From a checkpoint of a small transformer trained on Wikipedia: width 224.
MLP neurons of a small language model. Each row is named by its layer, matrix (up: input weights) and neuron, and shows model dimensions 48-143. Each number is 500 + 50 x the weight over its row's rms, rounded and kept within 0 to 999. Numbers have three digits each.
After each neuron's rows, "fires on" lists the tokens most often at its 100 highest values on Wikipedia text that the model never trained on. A number after a token or word is its count.

L7.up729:471497571496507479490473516514438504541484555342551593511526459462530446476529467476523569504466457513533367566562467543539602532523515489485536459505451487448455515356496516478462503540493519537475434484507515450417553528521571599489503535386548497552364482570500458438415511473473504451
fires on: "el" 26, "f" 10, "w" 8, "ch " 7, "ation " 6, "ue " 6

L8.up419:519486486506522499460504392498531513528533513399454504495486445517568457481491528473603536463525404597487484424543577512510509449469527546481508499436550410665584474492484508534499481580476473573523484689488535532416412526515545502473480505509453548472448609502487542516500505526491534479
fires on: "to " 32, "ag" 12, "eg" 11, "os" 7, "r" 6

L7.up194:531510438470566514573521404513442584420499539537477470486583519530519523523462493466503530479490532465570548468439520517485464505608468449447441413509489583445551523586439441550465498481432498448504424537527450417492612505475444488564494642504429494528517406449474479488514571563603513509
fires on: "o" 27, "d" 14, "t" 6, "N " 6

L3.up83:499498413471478415574519480445489495488404451504524503464473474480389495471401587541524515538543488370519542561548500467560513438590456531471522491505569511496521455478432542481368516473438557556518498460562470538466483659484468496559437623448476453527574525571524499529503573443431419527
fires on: "am" 100

L9.up347:510496489564467357487474509436563575544449583532595533454465451540494457502466484481559580538443548512548584473522510459501505503523396498453512448490604534490598526518456536399564527528509478525459499479500399526465434401516520513564490444496565586472480504510503442567448455411528519517
fires on: "ed " 20, "e" 11, "ed" 8, "s" 7, "il" 5, "er" 5

L8.up339:525602501579553462502433452501511456561406464476531541510521492541595503485590533489494490474465502543423599361450483560495477512526518503504473528492632503580420547532516507467509491487484441582476421518397481502469425513534476478459374480433451344634538569526517507444571463497476516617
fires on: "tion" 18, "m" 14, "c" 11, "i" 7, "ri" 6

L8.up280:560400522401376527440448487480594484538390471475563537480560508449511516458583530529434534463601471536515440532498522563528501533512535525485562514441424460473569517519476449469450457519497609438448520519465486562499511591497483539530537539506589558544473505508491468549560449510450460508
fires on: "ad" 22, "ther" 15, "th" 14, "Bri" 4, "at" 4, "ac" 4

L3.up678:615502500541448479379443583498496461535495478477374449523500534475560421542483568408467420435432510500495435537558465602523505495453502421518473545456509449493521554499521538550439466446482525541386473547439563427583574489554546496423564558512536401470414517545545525463409463407530488461
fires on: "be" 32, "the" 10, "ener" 10

L9.up682:471451498586399564516610607488524458510384514455532498457523605429410541480523418469444498474420471548556465495474536428547490451488475559574390480576368481551483472470553521490542518492476563468588479478401444504438583510518510527536445426490506495491504534489450472407448572507491550486
fires on: "s" 14, "ol" 13, "it" 13, "S" 9, "j" 8

L3.up614:549459594553528485516483489574574599494480593547497459503493453474414496506499519588595585496477583505488606462508507539492430532516536478506423480504525543448476520530467533478550469503535463462436498440517412501530487569510433491559492566424598575513465501453489557517453435532483536451
fires on: "il" 50, "ip" 13, "ul" 13, "y" 5, "ot" 4

L7.up817:521388489501599485537534493456474406508514479576482479479554545466506437464486582543593516507452550496559622491488445474537479523454425477469463585474518528493487355449484462531522446573527454523627462484493558542476520603589481476444452645408534469485465484487557451548369554503494483479
fires on: "mar" 36, "par" 28, "Par" 9, "cri" 7, "/" 5

L4.up631:495561499424450456461547565464560475559417505545406448494499493612522479545470426452585468449487471533461505526638526484536481455488446560587477490530580534504410475612487541476418498514549539492392515543513435476470477525556518493468482509514466504464382435505550588511456522488501464488
fires on: "form" 28, "end" 16, "y" 8, "und" 7, "an " 6, "ies" 5

L9.up800:513538529467512532452536554474547516493548520506430476482544564492444527507536522428477500460556487488553450466500423469510598503500489445567482556473551610445522559455362454469503460551545476506562513515382529538535515581576483405478408439486396429453489587540551552446488681423529475562
fires on: "c" 20, "res" 14, "m" 12, "es" 10, "am" 10, "om" 8

L3.up751:458409521521484608465541544429480518526415517526593448441559394517483495492574533487476519628522451489509520464477493501506451443524543458462539502491384461558512462463527546399549490570388440445390482504558456508495485534489412537585485459493442513554516578449506427429495519479525499479
fires on: "int" 24, "or " 10, "-" 9, "emb" 9

L7.up523:539457455554459523457499511494535451514505452552598508489563432525474490498449441429498558427494442552546433414547465489557572487436531476497621426571512508604452438489564479570582525379443473572490504575468494568516514470492451546529504556609505531555436509441455520530476502524431452527
fires on: "ug" 23, "se" 12, "Te" 11, "Th" 10, "x" 8, "ak" 7

L4.up188:479512540505553503434446519525491539407454582533509463463455557562464447526459526514603465451544503434550517450451544503463497473607566461414437527447465496548460447411511329443579322492504512542589581463464519512468414480490514534480508563551475493527502514493567566467451537565540447442
fires on: "pol" 28, "par" 17, "Par" 16, "ati" 5, "ation" 5, "leg" 5

L4.up174:491520538421559463541506512515495504579594484421508515487466652487461536496574603412508555577450471443495452526523496521466414486603459561363508599524415537508568539614553447508501486483502518481496535495519540507539518453434494562463416450519678490466596532444507530522510482486466413545
fires on: "en " 21, "ey " 13, "ough " 9, "o" 6, "ere " 6

L8.up716:542620505474432444460488457456587444443573465524459425565490522550472467457464454598558515470379556585505491568456540601498471514514482490524490416539553532535546493498456508461558526444572440483420527536558566559491470553499461573548490522541535597522452455409492533444480476555554579467
fires on: "y" 17, "il" 11, "es" 9, "ed" 7, "iv" 6

L3.up812:391500518509585487528504515536490427448512500429574549459422448414403586530434562505451565517575510487594459550447495450597572474565464539547453473562505495446475435506480492436477512559377517506453492576552496575461514529543551417543512492554499434456459565453535429545513529433454540527
fires on: "in" 48, "am" 46, "opul" 6

L8.up491:517557554481467576504502475550415458470473399448406454519473508582530501452454518458467450518468599448492449436516467512551533448424533533395508499530413508408488492471448498559448457476443513453524627478525499497482484628450504463450459514564500605513483461462547428578452546387512498596
fires on: "s " 17, "h" 12, "am" 9, "end" 9, "ro" 9, "y" 9

L11.up663:611394505484464527476576563468536559609491525484560463541437416410385571492595536469502544546478434517446506471504481414433457497531492440537468446487425530430482576485499516556484539536470498529486486448499521586533474503450478483465466531536496406480514546502477531480442476436558534541
fires on: "ed " 20, "s " 14, "ing " 8, "id " 8, "ated " 6, "es " 5

L7.up812:447475442508505561513387473525476548498521565431492518440518523552455513558490487448495509537529547459564425570478487470602494540474608535515470446511501444494470471503504482543538412462539521477479400501472572493536445445438491524450525534539415515455530466522491421459496496534465532503
fires on: "of " 19, "outh " 17, ", " 16, "ast " 9, "th " 9

L4.up8:453440507495477532503502633558516541480501451471553455548542495529546508431465473608528500523476529468439467506530519499452547509490510450534492500435474498581559491489533448493462351562492680424477537519584504510515526538496493439382620536418502515460503500545525503492469464487538547440
fires on: "ou" 42, "out " 14, "for" 14, "ro" 6, "o" 5

L8.up7:547622539550523443432501626551506448494482534577516386500463467516518511531535433440417512472517491501556442497516553516540558453518529484514548541388502477544448488499593480493557605511523515547471447490500430506561515482499516548482460589554566457552429541505497576561510458509526441491
fires on: "t" 17, "th" 15, "re" 12, "se" 11, "F" 6, "Th" 5

L8.up556:438460530519650513496433485628492527449504572483544458489523447451442472532468496508552488498525405471487469566443499448512592405582501544501478544513484452487426418482508535492536519516486518553504515453500559551456485470578430504497505482491458420411538525510454562445551447430430504527
fires on: "in" 12, "year" 11, "si" 11, "ollow" 9, "ers" 7, "and " 6

L9.up855:498446488410494500536488494506551465528444453444555483538598568462504450586502426499555546512418414480468585462564489480492506523440507477637463471632504514564518578436524424474525476505475549423543523508452454451512419561424552554533485412581418552624536476570491480525453485478572487533
fires on: "par" 18, "v" 15, "ing " 8, "t " 7, "ed " 7, "g" 6

L9.up188:512391521466442383544452434598486553558508481543481525541535419463538504400498450516564424525502523559531588469452488463518499478544463407533563446459617471468507596584474496393416452420527503435581627532438495516461538511511538517467467567465567519486423608540448522562584475578500545505
fires on: "c" 36, "ad" 15, "P" 9, "p" 5, "ap" 4, "im" 4

L8.up171:521495495560498561493438612507420456539588418466613472434536630507481517474532469574511429500515526456450528545506436463557533417507569442424505533501504452540469594478539471429589550535518546519489474491446448535421473428524568461520440474493469569525457513464580463529480470559475535544
fires on: ", " 33, "; " 9, ") " 8, ": " 8, "s " 8, "and " 8

L7.up637:479559621535433458509516493460543438523488542499492492459454532509384524510544562415516595505515450595479466486410472469471584551471486516560489474510476574359443563508521580386557474572598492513355523488466496516502522494525522522577609499507510506491424523514524538490504380515489532405
fires on: "il" 16, "e " 12, "ex" 12, "ac" 8, "R" 7

L8.up358:519416545478479479499488538498498552481514563437574501472468508501452469475511473528498598495404550553423451461581438506563539508513540505483506496478497523491508532434427510378444465518498510622504486488380467452409548560542469425521542449550455575588534460495501500470521535537460467432
fires on: "for" 27, "f" 24, "un" 7, "h" 6, "w" 6

L7.up647:511453557446600438571524542508473509521436495518545513530552614560517556505509482529492446586583501484436587546527453568494515517532601502501493538408472599514526586507483477558451560493364499483544472484495462616499581517520584417521508472501521463435568491504506536530462566523413532443
fires on: "qu" 13, "ous " 13, "of " 9, "u" 9, "al " 9, "gr" 4

L9.up247:603521583408487543578452489382593472463514486481503418479497566536489430512553489497530492494530430415550516475494513452553511520538487439475524452474457569505379491525474575535536522530376546515470492476520557458500496522493596502481520528602440584530560488502482516529531544558448491412
fires on: "in" 42, "uc" 7, "n" 7, "il" 6, "ug" 5, "ic" 4

L7.up95:574527442504571424498550471489551498547413463590479498430484546520430494500455558405467406437548591579509509460481529547578632529527495423550560543492421559507533543422440563467477520419579448537427521473427456531580541500545434509446520454482526406521428563473496517393414482493519407520
fires on: "by " 26, "of " 13, "rit" 7, "ec" 7, "al" 6, "id" 5

L8.up588:522482566510416551577552536549562517570470447643602506485489572521503454525542424482537479534472450463447497561488538539425591540470531467487566489427427459465542509420434443426455447463482511385457503438431490562442521477535629566528576439455517527524478557446469438478478441498457436487
fires on: "ther" 13, "ad" 10, "wi" 9, "fer" 9, "fe" 6, "op" 6

L8.up425:554480528565410530506418509568480589496497445565523477512561435436505490498492426502521524472449501486435504541404484459534454509533439436482521399535594487460439506590468508526591491512480534509554463489538517467445519489516555434488526592536487426437501459440530445540443491387492519473
fires on: "d" 34, "st" 29, "ap" 8, "St" 7, "6 " 7, "er" 6

L11.up442:474534531507472446562534433487556469552478438515548521531507451560539520494437451446519511498469490506571535525411514515563457529492475463496438568407558498499494477622517544440425560409459490491503506496507523531493522625397466455459506480502440515414415521490489497501508494530502443520
fires on: "s" 14, "est" 10, "C" 9, "il" 9, "c" 9

L4.up243:444402451503476589532528549437524480523411527490528544454471473512451527482447504516495540523491486556522494513576607476539450440449505528542430472467492505628484466498579474435473510487508513541536512425515522502531625445494521538450512565639495493610425430515499470497561483485532484492
fires on: "it" 32, "ass" 21, " " 7, "ure" 6, "le" 6, "s" 5

L11.up474:455506510447483413508460495480533491421537533482444523526566427548433538506460400487497501532383579448524468502518452365439472529611560498510529463424506459548479476571572457481539487488428577509508462469466445484477494507569552500551560431580629455447453543514478515503459432475517445563
fires on: "L" 51, "O" 24, "l" 9, "ed " 5

L7.up711:474520445527471510524468489470547491506500415524501552658566549480494468520519475473469512522445456481402491507517553558498509491643581503506555458415553490467481532531479512444445557543579584488576573521456558499551528496539462559518559406547524451402540448401481397543470492506519459504
fires on: "m" 19, "with " 13, "ound" 13, "th" 9, ", " 8, "est " 5

L7.up483:556477577532462541568526387468524533486466464504462597511445471551456527531535494449498534458568488491493514501436569484530535531482502527517475513477490511454489522475461530560518453530513583462506530438473498431569529519554597523531464402470574437509382551545510484526434477584553501409
fires on: "il" 17, "R" 9, "d" 8, "a" 7, "A" 7, "of" 5

L3.up828:566533427532566476618531515424479411591538513543470519528484527465421378564379568501536493477439491429495458480471494414521566448502573370480581546479548569531449474473370541546416500542532476491492462507512408471509488557573433479531515381513512541546463482433475466601513486540538611544
fires on: ", " 63, "), " 21, "," 11, "and " 4

L6.up674:541481570538453577483549465493537460512481363557551478469457505521510549514524485570519491489467518529389346483521554529514520411529473478477471475541452484470452546517475402486469416544470566508525503461492490382507541428545631397452477531485443511479533460564509560454465559427608545460
fires on: "ir" 19, "s" 15, "z" 14, "h" 12, "n" 12, "an" 6

L8.up780:442594539553347504512529537504487574588500467572433548594517553492504508458529510579416447389588507457597523569484480505518468480423485482462521556440500474510505488427626412503566510505538473501461454575520423489471519479510568513485470557508487505553409510539531558491538492405486484489
fires on: "re" 30, "ent" 27, "sp" 6, "t" 6

L7.up109:481529420434508528486523527431525560483443469502514548557448525466503436488551469540467491440623504485564571545552484524516383492594500464468408517518460534473468524509534448520429486410493490438516524506579532508505569545447527396523448547511378560515450467490496530500426533514471657443
fires on: "is" 16, "ans" 14, "ard" 10, "par" 7, "an" 6, "ass" 6

L3.up598:504501466456477451473464495438499441408509511520446519514502546450529515550519458539581508466493572443504475498503516436541476501537527506464550494448556460525498519506554517594446540486498530488555508420494525466526519544551506535529530494482424529498483516515423389458528508468467464574
fires on: "l" 100

L9.up590:525610476509499512532581556451506424509546455500564527433511415519528534482573478438476475543460525501556463540574433572534523597461498457469547408532566558550512554547491416434455529408483428556505489472468463523461508485513479423381513403512463533527500492383516555481453570500483561496
fires on: "x" 18, "ch" 17, "er" 12, "it" 10, "ass" 8, "ess" 5

L7.up859:448508476491539529523536549451463499469465366548456480535460542515544459518511448418563455404470449355588541497489514526507446439480502514472512523532520460626464459535513584463474452472548498452519563536554506535371540665460525347441416474553583554472545493481531520486453559473496435560
fires on: "and " 14, "ver" 13, "k" 11, "end" 9, "am" 9, "en" 8

L8.up480:431488543489445616483582534523536504595384542479462567499396526479506435489496400421490568402480449487548391542517476527384490486466488489457535449463542547551455523448547531521540554553550461532455528456569403573510443575458443580528546589528521523561459563499442460537560457562486505518
fires on: "tur" 20, "ig" 13, "ti" 9, "is " 9

L4.up669:594419463449546453513445498509468568536434509579397543472571530510509554565487481521441503375486458473624477471540569547464503513539563565454413515549477518469483545555512477474513469604484479489438490529500496531570407457530572494590547407453523525469523442472554547523493512526491590486
fires on: "al" 27, "o" 23, "u" 10, "of " 9, "pe" 6, "po" 6

L9.up466:478545563448536591521552492500542459507501460410574482459555462453458607470489516469564618462423544498405520514544451426519458461512508504588469509591516513581454564422493523490516564541400576500503487446473521544444461394503456470401421482582462581540512456420457474446493559512523526539
fires on: "v" 28, "ated " 8, "ed " 6, "id" 5, "di" 5

L11.up623:452496419503508405377535447524448486418559578450476436501558505485483438498536473474482452537442431522559453554485488468541533581388479520496458505377525495521418527422573499499449510490467532538532572557548530508557475504513558549460528634544459493455508570433518500444449437543366396482
fires on: "Ch" 25, "G" 10, "J" 9, "I" 8, "and " 5, "B" 5

L3.up131:478506481460469518601461541526434467560520607568533526522470571511520519577435500551463407471474523503546427490502485448563557549507569392550493443445495519508565641524473464555525522565501564511514516519552456464468459542552504512521559537503448496515446477399610535462516566542518555557
fires on: ", " 53, "ver" 15, "ther" 9, "ther " 6, "f " 5

L3.up430:460456558494550509612417434437511540441486449441505550469419482514552481500612539435576622409407502472402499513576557492525524431515554492521515497521439494486561562434499594503354521467597501553505487542493481503507523552468495508536522471528513470453493603576420453538430483586516499469
fires on: "w" 45, "W" 19, "F" 11, "as" 4, "oo" 4

L3.up265:507550474478562509617533475383436531566550608589532429491537495441558502541362523570489493455469407427571495481510493497472583434434556424532472443483493486494507586536465446516468566447598432490527532509552437506557501451599503488562514398537426563554544464434476516586525528461519498499
fires on: ", " 81, "includ" 11, "—" 5

L3.up895:492445456482546520577572462499418524580509457443547533506474626579501398549538494450468540451424451470537478564539504530576544547484449549416553444497528529474481538523479523467450392472486536536530464491521465381461526524419525587447547537486609444565476470491595491529548558520513531558
fires on: ". " 39, "of " 16, "and " 13, ", " 9, "| " 7, "at " 6

L3.up855:447512575464488462535549609429488484481624395487428542488514428476396485576495498510607517469584523478465521451480520437508433502402556541447412568483520549528462514557611565445522493566530456582502506469452461461486485477438491465436505552501565486529495540608547558618435473516510493531
fires on: "." 100

L3.up509:462593433430467571615484560450456591539563481527546430497515404530506439523516552527557454587545457482548498480498474448538434458545491474530555520495578476540479519446576487416500505505469549448459423527588587555547557558556542525509492339440467489440403561509493439565508499495498472438
fires on: "il" 63, "in" 32

L6.up543:502536517506457476476555540486489545506483384474473366444540489553438522546469480482468527529450444513613549541487484500529498530568503514524531519375505504467494463527525519446482472402444570461550443506507494507548626492475480549450522523518408509402496469539522480531461551529554520529
fires on: "c" 57, "C" 13, "that " 9, "d " 6, "D" 4

L4.up90:473488548465542507591517508462447426440482512517444515462518413511488513520528512437652502509498536466511549468381469520447446568422588508420473544456573476492440530597460557482444451450456418515522447436465411451465515469479445444536551644562483484465564492478491537604488389479525563503
fires on: "." 78, "==" 19

L11.up845:509467498464584443482500431528516496461384518499478518494535486492428467540513497478422532438502527428399473525519435501605484463555589460512444462498533580527503528555600412531441449532408510545539537446469424482445474467577465507550488548432516445529492425584529418516551570522490544522
fires on: "e" 15, "." 14, "rit" 7, "known " 7, "o" 5, "st" 4

L7.up340:421490442481507501547490448519497468472586578339536559507418617521515525416642532457520524524408430487515481466474551458477590472569557533518434497578490526536514493512457518459494471628583623433472500500471488580550629524542510495435577418469489498435548492536454474576545522499498526474
fires on: "u" 31, "os" 14, "on" 9, "S" 9, "in" 8, "z" 7

L9.up230:435586502514545524576467494547405484444518525489472555471608499522489517441538555546525419514551492388508476562581432581541516468464515473530496467546500473567547534532522415534493512462580467502428549431539429551480456536486491435414613434483525516448465564476451454530529488462496493413
fires on: "tit" 14, "ch" 10, "le" 9, "er" 7, "cri" 6, "U" 6

L8.up218:466557475552448434499481505472567552586560542558556527555549452577493489478536553449503532517495409436520461529588519502544512587508574489412555500512479543502499468590455532476449548580612584525470548390455548490469481518526592492546502422440543397392468517470516499522579511472415448495
fires on: "Th" 51, "ch" 16, "p" 10, "m" 6, "th" 4

L9.up858:380480456449496498455524448573514453392474519399555515535529575446526494432529431462577539409473561464497472539486498507565533486439496554438478525431568464624504540571534511515474469525588512550478594524504480443525530377516420499646380504432516480471591570495374514435567509481504492512
fires on: "h" 28, "ar" 11, "g" 9, ": " 7, "n" 5, "l" 5

L8.up643:550574493504527414458535540496580545473497557544494488481504525434415506426475455528499453451471538497502413383477572569456497516455492451484572425472402648425526522473518478444587486600550582476505595476491498483415497535482505510546418368534511457498516441428485585546572515462522555410
fires on: "th" 15, "e" 15, "Af" 10, "of" 9, "se" 7, "el" 6

L11.up225:518535514466450538498511496469489516422516446559391534506478530558475451432537511411503552500422492506519473497414520495558539531444473463427505558458602488520491458559518492447690460537476416456434525529589447550526447445424534492551484442449470514428496530517537597487491505542514415412
fires on: "2" 19, "d" 12, "L" 10, "D" 8, "ed" 8, "3" 5

L6.up558:536547539487465504498421532423572513440488522545418528513542540593464499449573440423460393476382508455680566428496560570467511508481549494617521505547505510473590522532505575431521552483423411537523515489500532418557440592460584446508485445490520444480499518461533512499564495521537537521
fires on: "al" 21, "of " 19, "ern " 9, "en" 6, "at" 5

L4.up267:551496597503507562525534549483415464440528475540612489401487421541517483450569523381480539463379457453497458491464553445532573497514556399559444589522611487507541539411513503496464527520484501457504446519443428445438501540450491441515545529466547527465453490603450540613389553516604493393
fires on: "f" 80, "as" 10, "F" 8

L9.up647:587506511456483497511494511422477605530447375506516535444390487520409467425577569482523485497451492492502480580506433577460473447539536592506572372483550486489496458454558451508548549573529506432482478483464489544477540453573423594522483475512553471459443556471525450468572507552493563467
fires on: "i" 14, "in" 9, "f" 9, "sid" 8, "c" 7, "und" 7

L4.up610:511516494577471522404413405543364543553538561449532440524536457473433582500509391515476539444515461599421454525570515473503540578562451464435499515546520530556412424572486537554458445424549485484438488543483451559494483556547537537439485549482475518518515407493499470438464512490515468426
fires on: "d" 34, "ec" 11, "id" 7, "x" 6, "s" 6

L4.up456:576610481500602532462422528530562420483480548425375551499557509494542449395440443549480395450508535464545516459550573458472463550511422540546484552579465596512514562557508468497474473524526535466493569509502485426500457479416492533552458486525564524485522585493526506479519504470476473433
fires on: "oc" 16, "ou" 14, "or" 12, "el" 10, "ov" 8, "se" 6

L11.up499:570423542476555494418567440510510553467539484532514559568478476475479397491454456548448457429505548481526520470529474490573467428471535489528534497412511511414533527568578463442433497498379510503513559551511439521531517447437480468475468584558524529465450548471425441551578436466516459624
fires on: "p" 41, "st" 24, "E" 8, "18" 6, "co" 5, "ad" 5

L8.up694:564621534593533512493479555463463535436523445443482484534449466582402548485431488478556532491494508468518424528388508413490491560466446492510543582604495521531531476415618534469543432446548437530505501418450561542552515433525622484533492450496464456473537503503567479503453531549536438422
fires on: "ir" 13, "d" 10, "3" 9, "en" 7, "1" 7, "th" 7

L11.up853:523419482393605489482490478438506467480443498491540514546562314477478497478487506442482507427496565529444430462465460443526478524488523575506417521490499505478549539498612509459462569548440559487537462417531373497574482514457495467597525569491505508505458508530505430538427535436532543484
fires on: "." 20, "e" 11, "th" 9, "be" 6, "us" 6, "re" 5

L4.up350:476504477442520493469437563512547500461483522548460478502482480584496458461534487442426502478419466485520434580662456486644566594494577481599523577422528528530455501456540524533400482545527451453466489511559463511574520464487520533463516499518526445486428584491452534442503508495473556467
fires on: "P" 13, "M" 10, "G" 9, "L" 8, "C" 6, "B" 6

L7.up442:501425459501518499373482411501454466508442484531608472497540510514489526492482536514540485515476576478499503495459566492502494585578604524503526456478536567489532530543549475502498516544501637505520463549537482607530560465527436575618460382525542545477467388525523418554395549534541499522
fires on: "ous " 23, "al " 10, "ent " 8, "ial " 6, "able " 5, "1 " 4

L8.up18:482509527488496575595495521420489508494522437524498467449560427540567473512543471490490479566446501472462451432473487440432442417643523567454501453475473536440443483568543527515567520513421481473544500501486622556525448478458611516553553482432506554537542600469536479530502496536453517467
fires on: "l" 26, "in" 20, "il" 19, "u" 12, "r" 7

L6.up359:571512506453489464418486505516519500476399548517517443490485529357444496621559547382462519492506569531517531509440418545534455565437448495505494514574526525516504477500494477418612554497505532516490550437552454606430477339508484435572390504531621601515489397494468441476455523454587557503
fires on: "er" 31, "e" 17, "ed" 8, "ent" 7, "e " 6

L9.up81:417546389534500527505512540480461457494483438605548560548486506499506404411598477446559515559438546553513486446515471624472503479510531462453441557531504442513494537580474493451448495606526564476512503520462505522514489469549445500473495569476579455417508539394499507536438471570463538458
fires on: "st" 17, "d" 16, "t" 15, "to " 13, "f" 11, "bl" 8

L9.up636:521449563417426522499479418510505485663488581405457508494437473479489589497592529463473514513495525508535464455512540534492542439575617451452348432472501496432524482576466532506553469563457522474505493493559502499433482509447479524528528453502518462458501475566523506543514482467470500420
fires on: "S" 34, "le " 10, "il" 6, "en " 5, "ly " 5, "u" 4

L6.up117:492468536466505565573551435457395467387486533500452520542571542546519526561531539485518524446538491425572448485446488503403358409538572490503509514523565479499457561565586615534519460509513453502438539504523573536493491532573586431506482468525495509542589511539561491468434517482589482462
fires on: "s" 15, "r" 13, "le " 11, "on" 10, "l" 9, "en" 8

L6.up770:544533522457560559542486507543502440492464429565464405496535550457514452577406578455579409452567501392406582449484512554524523526546525443434453542455497512532511461516549422385433473543492418466485468511472519526533406423532439515447560566451439532516468611459477467521453508514475484433
fires on: "r" 39, "tic" 18, "ad" 12, "est " 6, "c" 5, "serv" 4

L11.up429:530433524544487512474606520585467429432470583448469517543432527492533505489516470569534499512476528533541583576427560539513416567543448505419458528480528481484458501416522461475469435493540421463520572479433568467545454533571505465472486499504503555435485575501492458473468570470502535440
fires on: "ar" 40, "Par" 23, "par" 10, "Car" 9, "or" 6, "dec" 4

L3.up533:564523474455496535426451499427502477472390469477492467566531488510586446495347501434518532452407467476475489462512511550479570615530427474471419499346502443476548487463566581435510447472567476507565515518454489456542521575464476444508563510503479494537490542422536561449451461553522555509
fires on: "all" 98

L6.up518:536462489582558449408444397448501491483558467515502450536531544522516549473512444490397509563456532577537515538502492451516509513588703547494415426582516418475530597482582392506527485491503596546508456558593430539485453440477520500498511411526483542536515483543516515547443494561587481468
fires on: "ous " 19, "ical " 14, "ant " 11, "al " 9, "ial " 8, "ul " 7

L3.up427:491516441463432576565436484477392484466491442522557437525491446528395509491446434480521579489503459553605590459503466542495521519503444399426476500590587451472503499610466462481461476552481604558461519544493474516473490538530516537316623520508533454543487488558505463567435517458469442432
fires on: "d" 98

L11.up545:544499441498613469551513472511517443479491434441491496496489483520431484455443378497589466492499529575585440478450590557511472519488535455391426493594539496455501505476477518449488517435420512440590560499427507427471461516459528523437516432525509371501543550491421460530525589476451466453
fires on: "d" 16, "de " 13, "\"" 11, "in " 10, "ou" 7

L8.up855:557559564434514515507507563490588485546525477439530599493427497507522500458468535507509522544479511505502441479414430464516499416471485489559473527546543511504489563562474493557528463511469536549504502486423550462544458615451411428488471440493557474569518488545629511451493597385466376548
fires on: "oot" 32, "am" 28, "ut" 12, "Am" 7, "m" 7, "ass" 4

L7.up591:504490537492510512460453479482476530572394447491461449494560479528529531545546524501471524540442502428513507540511571447569472501557633492456427474495365530579583513511571403471444459482488608508493465488569544542536547457614545482456580398508490446525374440546398520500475476451555454584
fires on: "ial " 17, "ous " 15, "al " 13, "id " 8, "ic " 8

L4.up721:461508514501451565461429519476544556567505434531552571557570571460450430506521511401541486539521534470539453557582481479464476514563464501527463553531425492503547491512622520474496513525536493457465520385527549587562545508490473453529486417463496542385489548420461546484579538389496488520
fires on: "ough " 16, "ell " 14, "% " 12, "ere " 9, "ile " 7, "or" 7

L4.up586:507594382455599450541447443466519506528524646483518508509470492491471488551413522460577560512434453496558544540469511530521562461489573508465521448439532459582557586532480536461456508523533403510549520492464448465563430518594463534542506574511474470499397496457513533466492483421555526532
fires on: ", " 37, ": " 14, "ag" 10, "of " 7, "201" 7

L8.up752:511573519453506469506578492536467496483431441520433615509512554538517451546507493600539526455550532439369527505523476476515508540568518473563485521548558363517485653441558524383680497437513521503512465444448524523416418488559522527490440519437443539558528488477555479460522461469457457391
fires on: "and " 40, "=" 10, "is " 8, "to " 8, "|" 5, ", " 5

L4.up599:474422475501532458445481471535490464397435433501459541464544501568659564403392486460569421442414445448463532526507454573610501505432484436510497522435535428457480528502537563499506407494574549471505433520511525480540541505544591489532558574515561515534535467507519481487498492428499427529
fires on: "as" 31, "be" 18, "of " 11, "al " 8

L3.up90:508453490566540556530509513549400542516449364430532459494519458503548561551496456513508585492489519433493519543441475545578538510460512536506478470502497490528500437491575448510457528405526612410467517472453479577540508543500464439451525579527504457429542462499397465460480473600549519541
fires on: "ran" 59, "ro" 15, "play" 9, "for" 5, "our" 4

L9.up702:495506572463603633492605506537491511523459459501466596522440564482528514491586434468540462459468530520468527506489416541537393501441547595573546533448500395492481529494444492524578462437511498509470548502398497542440523500543485534417463378509607537414489569546574498535579514522591487471
fires on: "1" 27, "ass" 15, "si" 8, "sid" 8, "s" 7, "f" 7

L4.up875:512540553538513481535550525494603591392575593526608490444479508546511481526531422507499558475511496508528499446434566466542387533514484485424452434493535576417502519516602522456607496522439541541518514434507582481496459513491590555444486455400512534569392550416521538490441413455464498539
fires on: "il" 26, "ip" 13, "er " 10, "os" 5, "in" 5, "ut" 4

L4.up870:569447533404518497515449505493504435390499492498493489465530508521513455555496585482490479510557534474480586539578417579442488521492597529378493556506428520519541553579468468466491461461462404493457493590407580509445394534465550542517454501481544531399487513398490559548517489500569510602
fires on: "tic" 15, "ic" 15, "tis" 11, "'" 11, "c" 11, "st" 10